config.yaml
n_layer: 12
d_model: 256
n_head: 4
n_kv_head: 1
head_dim: 64
d_mlp: 704
vocab_size: 2048
activation: "swiglu"
norm: "rmsnorm"
norm_place: "pre"
norm_eps: 1e-06
positions: "rope"
rope_base: 10000.0
rope_fraction: 1.0
qk_norm: true
attn_scale: 0.125
bias: "none"
tie_embeddings: false
parallel_block: false
init: "uniform"
init_std_qkv: 0.0547
init_std_o: 0.0
init_std_up: 0.0547
init_std_down: 0.0
optimizer: "muon"
lr: 0.00293
beta1: 0.93
weight_decay: 0.076
lr_head: 0.00743
grad_clip: 1.0
warmup_steps: 0
schedule: "wsd"
decay_fraction: 0.903
decay_shape: "linear"
final_lr_fraction: 0.0
batch_tokens: 65536
seq_len: 128
doc_mask: true
train_tokens: 336400000
steps: 5134
dataset: "wikipedia_en"
MLP neurons of a small language model. Each row is named by its layer, matrix (down: output weights) and neuron, and shows model dimensions 0-127. Each number is 128 + 24 x the weight over its row's rms, rounded and kept within 0 to 255. Numbers have three digits each. A neuron's up and down rows have the sign that makes its largest values positive.
A block is one neuron, or neurons of one layer that tend to fire together. After each block is what it responds to, as a language model described it from the Wikipedia text at the highest values.

L5.down37:077155135135146114125110143094149126135156174104118098116130145162095108116140141131150110155124173119143139085160146152125120130100117113113084161130132115090131130140130127122106146141146145141141109110098144128126090086147110128125081133148129129131106106117124142151111150139135142120146161100101133159165124118085138111161143148161120075144130112097163122184141160137104149184108
Auxiliaries, modals and infinitive to right after a subject noun phrase (Ryan has, editors can, managed to), plus mid-word fragments like or in Norfolk or Norge.

L5.down558:098132162092118119163101132120137156126123092096131087100163128123100113152103139065153094116178157139138130205155109140100142154108150131117151116153137118140153171123077135137136132133141124127152160117156139182126165128129092123137090096108130145132103104158093109112136104106114160117106119101155107062161156121166130160145118134154133061145154138154119120118138132073134144127155
Commas and "and" separating items in lists, mostly after a person's full name in cast or credit lists (Thornton, / Logan, Krüger,); also surname-final word pieces like -ch.

L7.down168:078122095124112146157151128145141164103131118158189139099111112075114132090106157156125124116149149169134144115112096097101098132113142158138097112109162144136130158114144141128090124146110110161169111134118116123154106177167151104150105111108082109163102148111120141143098130145122116201109150084138086144151098131107136112152128201125070154145144152158140118090116163099104142124135
L7.down193:133181123168149127106151117135155124070112161107156129190134136098142156119121160128165115142096111137137112155129133100109149152121136120132107118111161141092144128137159146133104107129122096115105121141102126134128135118113084165143139145094113116197123128103144128121137104153125093093126109122173117093116099178127160127142117165154161115114138142117139096100118093151162102123143
L7.down233:130119125083072160150092154145120152108118125121107104144097157098103133122143170129128132133170170131144123176146133106134160112120140134158065142107125112107107086091131130146075120115153137128108105159108121108139128123119159095143140118160140169104134097064131115133100134153137129127135177112091124165098080110124164143121169134110102121090109094151115140133117120128086109125136
L7.down679:123134113142106128112112117112153127113144142106157146148119141168132056126103110122135120121131151146138106084161114089126119129096183131122093131171136160121097135139135114128116171079133113096123158110115153103136158127154151062134099154118147148166112091122124140119118078116103146143117157141101119148124142091151095134097137115161146091143156088138143140107145137147120143140130
Two groups: "the" after under in phrases like under the supervision, and copulas or he after a subject (was, is); also infobox field-name pieces before a colon (NRHP, Release, ranking).

L7.down22:165115115148142144146139151110147109186131122111109073138126115113121127074156113169096124134141114159081132115122164151135155122083121119126149125091113113125110155125122103135155172115095110108151147140151136125116127152159135125074129121110159096087123113105133109120121119135140182097119106130126152102137103102108136101140121114116118111179140127134118074144128071099126141139171
L7.down185:142126139145116145111131126140146125152119109111132133151140105091112078120121078150104117142125159124089118119097076121127103168105124086099100131106168142088116154168113132130123180143128127160137128110121116151120137110138125160147127148098158162121119140096109093144133126124115130130120155149164112132185106116134117097128093137111118141119151096091091151104142151142130101136113
L7.down355:118141067079175112128122135103175174151134132169093122156107155140130132117120102103124121117160149147163111163105105140140135138130142146160117110170101110110081116129107157150173137127091135070118134091153151163149095121172113074154164103128144113133096119121123090113130116121116106139156123153106128125150106129078115112153120104118127126109105129104167149142126145163108069107124
L7.down519:140102146085145114124089135130120087096162143123118129148121160165101139127131163130113157134164149080108143108081136137125165118140161142162132156115162147111159125137069123129152102124126098111165139150156123156108138120099136058099162146125149100154120106128133118066143122150139113099123127154120141130114118176106122138171157117139141139134115139106141085124117118147179111148116
First fragment of the word right after a pronoun like you, we or I, mostly in song titles and quotes (You' K'illed, we'''re, didn'''t), plus sentence-opening "In" and table separators.

L5.down529:120126151147155122153166136170121157157077120078102120190113124133100135131094111127116119114151150122115129095114171115129118104136091161107118160128115084124141113150138129139108132159126143119155118109142140080134098118148162095078120150056143117087130122117131132184100134156165138125091136151092134131125133110123134122106120147119151178142116117129142132134144126137107141138101
Word-internal pieces, above all "and" inside names (Miranda, Sikander, Aleksandr, Thousand), and "of" after one, many or out.

L5.down252:096143146132193127105109136134084121136118101146120134132161131167089127114108136137127171118143137131152111123096104110141146124116159147151133106096180090123149136161157069114139153127087136080120155159137146146166127167113133108093140160120115080177134077120150144099135160138117126132115081159115147129108098143112147118120146150133155098137169119145112104170122092170113117123146
Single-letter or short opening pieces of words split across tokens, mostly e/E (Education, elementary, dis-e-ases), also rel, ate.

L9.down270:127115120136092118132150153121145125154093147063129117146172115118144135171097127123149109109098126123096111114070151124116133103122107100151138081158132144119118126134109112105139087131096144149164117148120151094126114162161095110170127137148118152119131120051141126153127138117121126119125117123136152116107133152115109143107141152137131126138101135112129109144111171117140101139129
L9.down361:101142169138173122153146156092111151125108128106110054098149090098153086146139127158128092137175151106136077144132149125141091115103106138155085146112128120138130138086115128114121122138143140157115123114138150110119110104159102114154116158129115154134151175112120101101110119161119113104131151082064136128111142148130138111110159103130123147142090135152081168114123117082139126122156
L9.down679:111156106108108100139135073167108107144120124152127139205136155139145156105140142124120083125135127124092115142110131139109136095112117098117120158108109084133109163159136128122127138150175141136119174140106122121125139183152108159123141088115145098126147079115157102157126142138117158154120093176160130100099148167126151118115081145125144120154100147121107125106129163139124125131123
L9.down699:140166153095111163102117134146114162108137145132151138142103129104139153093130124101100158113106140149132129143075118149115095115151098171151113117108107171097124181119188124117165116140153091144131132138147121145153155125146098143131128129129132094110126143151153111150125143117101136114139120099122148118115087131115144127152142118096112121129146145118135110107105137134094135142131
Commas and "and" following a proper name within a list of places, people or bands (Europe, / France and); also middle zeros in numbers like 20,000.

L5.down167:152088131155141102118115143137097139144156105119133126128142138101104156183148133119115116159113166110156137118147117074168098157130099123111162161113119155163095128126137117128093147130150128076119143124128134191113143164126100129126156118127126157168122163120149139147105162162152198149142141115150103151133122123091110160158179169116098124168116083115116143142145177136136146141102
Mostly the indefinite article a/an/A in running prose, plus word-initial A/a pieces like A·wards, A·uthor, a·ction, and the y in "My".

L7.down101:129153116173129114124149168134137083112090125153110110107128140119149098140125139093112124141149135142163118120121114134155118093077131141164117134083122145140149115110147152107124116145159151139110110169165163114136145142118128118110156120120113128137097107114115102166144130142126124136149141149111087092084076140154097118114125145122154114123120138105131106110078154147145143148148
L7.down145:108148139113135110130156136118148126092096147154143100142125131156127096131142084111095120156087143155126138104158148165093086154156137131105157111140131144120158161186149093121111095123134116096138125144105093136129110153147137127175111098133114137152146134108125116080134107091077104067158124101173107107116123132097109132122135094139134132105148109132120126133125119086098145134107
L7.down191:143083135120103119159115160170159162123117129169139118079166142120155181127128103150151140140117167148152088151140111131090137149116138120102099105147119129097096143101111160157118131151123064179103125117114142131153117159143108128134147136110096108161094127161135116148125144113122110162127122147124192102117134172142158133098129129185163125116124099112111100078140151090080154106126
L7.down367:111124173127132101103131132119110149096148137121161149151131111095124114132156124123145105176137116120128130087124136129140114164142127155142108166115148082163155134136131146128138152088151154086182125148145109059141118144130134098099128125123144121172179111135128128080109130133183114147164135137114135113116142094139091154158095137130128115124121128154129105109157136131119114116155
First token of a unit or label right after a number, mostly km in densities (/km²), also cm, m, g, hp, ft, and census-statistics words.

L9.down20:139143172103126165132135126109080132136029126131151127114142123152117108137140098095121081114097127110155100086124143149090115109135113154174116152171097095142109130085134153137168136167174123135133146112099147105090141126087121125100134154183091103137123133128174119118117134139143098168141100039150175125123168108146140092130129099157124146140135160126100115117120114113133166149119
L9.down218:119143131147212115121131122141121144081137097131136123129159118131156103097163143129138144139115084122153133104166111111109130144106117147110107101121120127114127121130136129128124121135100143165141119086136136121160104096111197160090094079126121163088150143124091186149150124083109133126114164139109116105125137113143102142128105130105122128152132125112132118133183127124141122089139
L9.down404:095186127123154168124130124148117145101086094125127152111160099123158136147128116122099130121092155160143158164127135125076130107117152118150134132167108104125157129140110123105135096123102140153120086181136183113129142158123152141109128158117155118103147115121131102158162126160130088134116144082136117142144122122139146120118123116110119146098131168132145135114108092113140103145145
L9.down602:153127113165159111108116132094146175108124113098104094134138093115128118121156126117101122110108101127105129110133170099175137113132123107124132132152147078162109169124112160145190105149146131080138075102116133124137144116143116106090107098102134135078138135124162139130114128120109132114087125147147127139102115120151130111107124160123180139073161094105150130115108100140184107080118
Word fragments and short words early inside titles of songs, albums, films or episodes, e.g. Runnin''', Midn'ight', "Wh'at''s So Good".

L9.down118:059130085137118079141113118142102133104126119152172136137131151106131120140149126142094155150163174145092143116134117149127172159171108111086121154119147114115120128143106146126182116127082147152110136145140141086157160146167089135128133117154124103139093105077142145112120130154112116114125144170136119114131108152112106141160125141153098136117160152120135152096158091127134130117101
L9.down235:145104144094101119105109148106113131146085118097154148103125121121113145142167140142113163086087097138114144154078132148169136161152157133176110148165118110185155103117117145161122147146117117112158165099148094155139086138108048107151141108119127171161121118138199114135114131135157150116108091167138108109149142150113141130115161132166120106132130124149115106115136167115136095097130
L9.down367:160102125123141132151095114115154130137106092149120151120124109140133088115160137172138121161128110113170092129160095168096125122145103083132125114119148176138152080140130146150124132122147167126158138092164138150066090118169126105157095104121136128154156120111110143177142108128115117118166126179117102131165094163102166142145152168129167123112160118127112099180139153155147118086114
L9.down604:127123111121143163136116140098102159146137133167160161135091111096134105150137123122081135122129168130101131120084118107081120100136139159121093098109158119124116115136103120109104112127106144118154142142111124124123122149191150128119086107163113121132090115132121132164172177112096091147165143131156140134125132164149133119143167152106098101147120128128091128121174152133112114097088
Mainly lone "e" opening a word split into pieces (e.g., each, eight, equivalent), line breaks ending table rows after "|", and middle zeros in numbers like 30,000.

L9.down237:134129111156131126121112112134091114140109115064115121143130108147163115119136123146104109154169086130141125171136138120124165170138085130117131128132102075150142158094079141119136156138113117109164111078140157127094127148124167146110142170148128104112140099158097110112101173145121132109120156124117099133157141101129122118125095150115084107132111118118098182146102140091093141117117
L9.down351:102130138139120149155135190154093075129106130147155103110169115131102133130153091088148132091096123150141112136144146122131125090119103093132130128128159086143116132124133127130122143124100133101097163158154138115134095134119197108122153107132142161136110133146124143146152133137125149108126109142147167112147099146093139156118139129140147093148158128116139106124092127084133088122135
L9.down633:136129157133116127168141114142128103130097154132127130113098178113118113142085132101139162142114148123099093129149118137111131160164138138133133167144127156140112117129111105133126173106131103089129132141150157127145109159097128146150139114124083163141082091129101095129115107132184105103166132121151114106090169096122114118135102129184134082153127094143138112156098140158105101144139
L9.down688:135102144134130108117135122139088091107165118102111142108124163110137111112133151088144154137096134128131102107122104135110113142116143094112134157142094150064106130169125124124138111135072104150117048150122103167097128156139087092101133121129129151177127140113162148113137160110145129135126142101135123107155121137159143151146081151158099118173092135104134163116124120135094140123109
Digits and separators inside numeric expressions where another digit follows, such as score dashes (1–1), years (198|2), times (02:00) and decimals.

L7.down32:140181111095150126110142159135141090094106131143122174133178140126128152138122125115135086131108137116143140116173145106128108130101095103152121124127139158092123161088156116160137142146133121155123137129149148132119087149117142081116119152092140123143094126119148107149108120142098128149092159112131159114170151119150111132112131074136151123096088111108146141121126107124153146145126
L7.down177:132165109092128113089118119148128146098104154162156116122131089181124119133132144160126134103121099074106133120107115138148125115075121125194152120138142114079158118113100120124129105134161128143128142104108102135154118145101123114107116115099125120121127136098181122157132110136098114145083137147171116122196088132121079146135111149133121148108106115122120161135146175123155130120112
L7.down227:097159095116145109119125124115147148178134138119130137099159156141103127140122157108142130098142159116142138128140126101117080161122102126131108139110152109172130161095107140121142171127087104106153100139143117129134112120126097164131121160112115140138183113095122133135094143137123157128113137135142134140123153133160109177160132110134136130125117154134138212165180085110139150126118
L7.down559:136110138139144132153101134125117156149118116113101144132142114099121110148162105158134108136117133106150107140114141125158130161133086137103136143127147164134166157120113118103177155099140137150123111120134104137128136129121068110087130146168142129156148096125125118070137146107082153090122056121080162112135160122182152134183116142092125140094112096134147134155170113144131103148148
Mid-word pieces and small words inside song, album and work titles or proper names, such as Meanest of, She's, Look at Me Now, Top 100.

L7.down150:089140105076081153146152133161151099115108154128075128130147116100122087164107164101113085115149139153129137128165131144111117154119116111142165117100130151139154147149112143097125138123157086143150126130141132095166122123142117060104120128114103048123126076087095157127124155087132146135147121156166131136115132143140124136129110154125142112122153094160108082101105077112126138096104
L7.down272:128139099146094143130147158126126143090149123110141055131122091140108112110106153186109105127128146135117106120121097116177114148108097109179152090143130124148137147128135154113089150136153098165158109115131106122137116152138123116138075161162168121122112085146095099140124063176160122118136134096147125159135073135093102108139152121084148145120136128119165115104136140139144132133115
L7.down502:163131139141145156133113129128102138135108144133080122109157124154167096110127090119094138134163111157089172120181138169138100134138120116130150150127153118130134142114151147091137161120124116129105148152129146126170117138132147123098150124117111135148168123166096138118149116116162131108095088136149113131119135100143143124142127132151172201176179121111113096144110146146117105147129
L7.down555:118124103145102153135128126135147103113133123147121121159166125111107171155099132130121142132129145077192138140120111099115167137125162130128130129138137119103140131103141143098141091103143148143144153129112097087157128121169186131112114167116107113157082117150143118104125127137133088134148134099135114097136120106118121120106154133124107119135083090165168134139134136090117109090168
Commas and "and" between items in lists of proper names (bands, artists, places, peoples), e.g. "Kiss, The Plimsouls, and"; more weakly, quantity words such as several, two, many, and stray mid-word pieces.

L9.down174:135161103121142089134119109120107077134161131127132100106120082106123153167115096131106143120174152165149139104143145114153095133126138103163080152176122115104128121091096139136140121146132130090160157144058121118184114111109121108092141131105157085100099114124137119114179144091120138169174080106156105159102080105104141128127137173116090131128139120082113107111118148145131148098111
L9.down227:116135103155067133121132110102138149152123110140133157109140095161099103125123142131117155135138095121080129163134142140108102119060105144129153102131119122118130139166103108159143165124155139144136125116171149115127146129133107126112114161119128118113166118068155140106153136139158135112122113114141140161090139117094096105119110115115104120108075098160151100111126198124068108076110
L9.down257:097117167139093100098119129133179130129132091137101126132116168121085129113120152134137131083101138137125159151129089111106138080137143067141143149119146113149197110167107074126115124131146111132097096121104116129118115090117121157114104166147125127136141149114135140110133124138130148133128163132106096124148078159138120108139127080154100138131135141174123121146105136109126115080126
L9.down612:095174113126114093142160103095118127142078113106169131104107135158141129110150122091144174132146131149137119089133078119117132146130126149125140117153103110158134122152158163094134133140122085169080159080130149107155125097174147134107144162130147128156133142130107122133126139128127108132142155128076078093136143122096120142105152141140093152101190120121117139115106134136172097133131
Mostly a lone word-start j split from words like judge, just, journalist, jobs, jumped; also infinitive to after verbs (forced to, had to, seems to) and be after can.

L9.down64:181140119174142119140146136140147113140139125109139151119113129109120135088118137131111103102127137106167099131123122134162137162149113131102132130117149128153133149141188171145160118065153155136137120100086155157108104120108192083107100125152102116149098120098151126137101192105109125144132174144105151140090133151111158113149082131139091114169119135139136140152154130089130120103144
L9.down592:114119131138123147071134080155166126119128119165120141148121134097114071122115110124129129092140113159132130154110141125136131128144094135129155138143148154139077160078162117141127141118100170150138151104154158158146169124125138058138121104162115122151176091130090116147150100074122127146118152115087166157139114151125123113130126176103107122113131157139112125076074096097131111149168
L9.down656:128136124124143133091142111102132103175123100131148129117120117102118162132128141125108092129114112174131153162140146125097107103125099101146105164172175122090140090105107115133082138165122152171124128135124130169141105148103093084096103111130139139152138116100130135138117085120152143095126123149119130111102132123118131090092100095124169109124111149151089104117149127085145137114098
L9.down667:147134142088138171059135129151101116103135163157113109109107139087175127153095177119099137179127140090141124086178110125152138116179131125177165122131133103104135152122093130130154094113110169123119127089169152105168118125122096113171133126094101105119132157094150108116148158167149135141097134126110126153117137072104128162115168134125142090155141116111118139131145156118166100141155
Connecting words, word fragments and digits inside number-dense text such as census demographics, election tables and sports results, e.g. "with" 25.2%, "V"otes, "1"779.

L5.down237:154103157110076173082120162113122137146113121104104133170101155158116132161116165172138112128105135154126115131102123127122138152129162119166132075129130111128133136144130135135094074133101150106103132120128116159138126144138155133105106123154152112142126121104108106148142124106108119130131148156133110088161129135127118129182119127141086143176160121125118148146125155117135137089089
Mainly the opening == of wiki section headings at line start (==Career==, ==History==); also mid-word letter pieces like t|w|enty, e|qu|als, Hebrew letters.

L5.down425:147167099150155112115115102122115126117061137083113096126165126116120124108136129120130106144156091137099117119109115107139131098127136090132086159126093114100062092158109087127098091115125144100128085131120127122105145136180175095147113099157100095123142127151145090140141085151136123093098119163141182180154153152162104098121124139164113111149164134140135136125142146163127123087131
Mostly en dashes, pipes and spaces between numbers in sports score tables (0–3, W–L); also hyphens and accented letters inside foreign names (Río, Pak-chung).

L9.down66:136110108085120101101118133148138145136129140159177145138122090122118129128152143117135135137107160104174145117144105166086093125168172082090127089109123138133139146081125117103120133128108132150097145091092112117167123119172057116161140102145106128140151112091141101144137147129177082129080087112101098123099111129145126147133131101127096087115145144103102094119120145108147117127127
L9.down129:159148102163130145112123091090131088154161187158094162108089139141104161102150114177120087130133141131147120112106099133108150119119113134156089104135151151100105120171138134124143137178134129142124154181149131159128133094143150161095159127144137141079126142122172120149127109127126119124154141089140125140090149106154093178115083119122117135126130082119118169184109116125136115112124
L9.down136:137091093137110099106141123150149134161131158124118144148136159165146124092154110139115113122133158179081133095148148135112110093098146099132096143108163097154148119114156163131136140151113066138132189126113172168120118158155159136134087145142132122145130094115094081117143129080123137131149145126123139132148132082107099136088112140146156119117129115147140115060116131135157145184114
L9.down241:146192138192123147117175144146142100154144141073107095110173111141109143102129161133155086176119118104110128151141142130139122118145104129121105109120178120153162159147134102087098163109125129126127138134136100165146137096127130128085130155135149117109180143085089123133122144095136135121122162172128115121117125139162090107103117136135124139131119140114135114134131129110153101113105
Opening fragment of a word split into several tokens, especially Ar/ar (Arts, around, architecture), also H, m, p.

L7.down113:156139161114164172148105111139131153143130106101124153136134107171124095136110158194130127162098140127123142128170125112127125098120161160152131078156155103103105159130167104125155147105113120159111152093128116122135116091096127123134154119112116125121125080164160147132105124128148138134125123125142093114119139150104147154162136167115141119209090149130102173169122149087146150174141
L7.down356:111162162179103116141156148124155127109134130137135132133149114126146094137112149131109089137147114139141127102169134104115103135111161108126146138131120149138112128125104124134165096150128114134112103135111157144114112152144113159115166120083109133175124162158130092107108157133114125139074096116157124073134125129158132164107161149112102133136135091154075118113158089143146136158083
L7.down419:136123153115123186115129153119114136132156126113157148129122119110126133143136098122138119101130104118121150120110047087134132122144138138141101150114135127085121151144183093134100140126132176106083149107124136117108141148081173122168130168127124141136097151099139100111141132137133133109090127157101100128110121153146118105123096171119135199147119141146087112140123076122122081150092
L7.down521:122089090095158157103160124155129147155169102147093164135134129120141170091107160145086080119147132145154155117120138105144111105125114097137131091118114116147103140137140150126136150153179154130117116116161124081117165141077101122121077119084097160110136153161157095116159137131140160123152132167111131166132127091120091136097117160144165133128112151141140133138119130091148111122116
The apostrophe of a possessive 's after a noun or name, as in Johnson's, the film's, Uganda's; weakly, mid-word fragments.

L5.down109:151163114108195146101108118142116184099119216184091160142114113108132125159136153160120114116145174126118120114174137120110098122139117148133157107126151179115137115153147130100097125117089116117107123124143092085135128155117107093117107113125082117130121085148123135121138097174172104139134111107145136129111158129128121157172110111101134130124154132130119139131157110150113089162176
Mostly the apostrophe after a noun in possessives and contractions, e.g. Children's, world's, doesn't, with weaker hyphens in compounds and mid-word pieces.

L9.down181:124146129124109145095157134171118131146080113116106132180107077099159092146166100162089102132107088098136171166090197120151140158134129118049110088098113154125142126127132112140131107073137130180146138119149128125135107120141099125153084159098118154113121109133128105162149129082113122114099133107108126150143102138126118139127131131104157144152142140114121086109158155120188155158129
L9.down242:128124139128125103136121146151136143135090123114112135126151121141153183118104127115115150156169154138133126129102118127142123065166126143152106088098120128167071114143111107069107069087125091121092149132138157143116159110141149143113108092098136118153149100127139141146134160148140153128167103129171132094136149151150134137109127076131148116106124117093104129090136139119059168127099
L9.down316:128152127119110148153098090129125121131081155140108164127115193129112116115149129132114112121117127132155104128128088147096110164141111132116125127124091119152147073103133191157148138118157133149125156117098108140132112070124129147131121097127130122151137099132109106110106106122142102153135094117123131125126106105105163110120140150162122135141142103169102148096187154106088115136075
L9.down618:150146168121171096140099124125120180124096145120130130133093106150162131156140095138144132128121142149145143078106109109143117147168138136122101115148112138177128142127144154104149111124129137167146129092121121116146086134132181167107131095176118127122160105124131155201090164090114113144137136096142095143174143085118069140104139142138133148111123180117131116142155102109151166137116
Wiki table and heading markup: the line break ending a table header row, the |---| separator row, == opening a section heading, and cells like GF/GD.

L7.down70:136170147141074148135108094086123119159120132113144131099130125100123112186127121126146133122129138151137104099082116144129152095108105112136117118124131159096129155072138119093083153093097110129070144141091112170098146134154113125129132137144163103113099184125150163113117155111157155148103120125120117167125106152131149129170145136090147139147145102125156074132093080096123118112140
L7.down114:123147129110088127103115183173136113138140158096124094147087102092162135116148159083111122059176134146151125123153147143113129095124133142137122143173079159118135145081126171106167140126108132151111104135135163142101129126159171163118102095152141100190114148188165103130124181129134164163099116173096109165144130152141141119143145122177153105132125124086066149126143175129083156129121
L7.down405:149123188133079096139120137117157156139101131095133091125110119159151118170138125126142132119121156143117130075164151080134170094104112091125131111165126114114145152137117138085169142128142117142121112151138131145138093124157124137147129120148136121097118157111128127147144159140147095126168144137112102134118131171122112185160113129127099124107122155143129083146128110128139113135104
L7.down548:122114058143120104100114124103143187153111139152164124127155177124133163166090106139137131142150157167150158070123090140170141109093121154130110134135085156130107145124122095150161128119148112174141128115132140097131138153117116157089150114131163132164152099086148129141122118159157090125133143070089141127112131113126138108149160138122189115135108113084065112158089136131113153112176
The word to, mostly the infinitive marker before a verb (was to become, decided to erect, chose not to run), also in "from 1973 to 1985", plus occasional modals like may and would.

L9.down65:132126145093138173142105140096104082148138100152137112138116137119131099111107133153149094116175154165110146141104188115112097129122106159163082126133137129151137148096134148148129165139133154110145117104162127140098136122122223132126125108140113172177136185100117160142100177118130158126103139111135161115126091123134145121106121125133093201142147103136093158136103099126169095124131
L9.down140:173152117110150118191128152119111110120138152140076144126142149117159139099144087128143115108144104144145141124141090118147130177081096139121094107104135129124117104146136153138134078100161081159117133146118100142130136150132142144120154090130108141121120129122135145108119174148078164123145164154181147106140087092096108141119129068123124141130130128131123136119128117131123148105140
L9.down321:114159103127155132099111151102170140104137123159120155139112149093140131111108138151139132138155153142136077137135130121172118146126121107091126103149125167124184119172128153113168111180144115105147159107125124142097121146117138121130134144105138110116153126160124103131102138189134135111123140111161084134136101111106100133145112160081103098127122166127153085113124112127135183142128
L9.down547:143140138103156153129132139120125123057166096130179152075198127120090171127178107090113104133134125158128141117136118159175072109144120130109105150115131117119181157141127113097116156142096138117107077100143096114183141108130178119146144148099143138141074090111129160131107153118124138126141086077116142137116143140151110119095141127118121107161143097143125102155124125182122100117157
Mostly the apostrophe before possessive s after a singular noun (the school's, rook's, Nietzsche's), plus scattered word-initial fragments like th, t, C.

L9.down4:110150124111111161103122089159096114123125167155137110136113133076090153115125116155087115156112134107157140061133110125119114118086130126098145041148141132134128132175139104178120148146149141151133125115154097155126110156136127119144106063152168104122118154131102141113088112096121146122129123132099124084099103102118117128158097151112133160086130165161159132137136091116116137108124
L9.down247:143117105097151111162135137125116133145120114088121102143129168150144199154120149085112155157156158150124168125136143128148115137114079112146109096160142171140155081143128128122110139150079151100126148082153149140135138146111150134115103097159171127097107133123114116116165127137093124102117119125081123132107129111107120136136179162078102145111128092111112177092113148144108149135101
L9.down302:146075106058145125122139091120143133131117155105133111208131138084180144131109147124137086106112146131118171129110129142156138124114103120133106138125158168125122146111114128079122115153089163112120178123153149125144121159175056118133123154141154087135121137138078116118106180145131120161116169140092148136075108120145135133125134146085147150125176149150148120131108124107151151130113
L9.down628:145088142094130141126065097133132102096134110105097184118122133116141132116122109103085157142119146138109100184111131138109156147120093107133183134092150146137142154118136144126148097120099146090153137175108163133128128135129122133137108121153159102139158130160152105137153107142144147102093141160148166096084122178149129149137140161138158095125155122178120141119111061105124113140133
Articles and possessives (the, a, 's, its) right before a named award, institution, or degree, e.g., awarded the Huxley medal, appointed the Knapp Commission.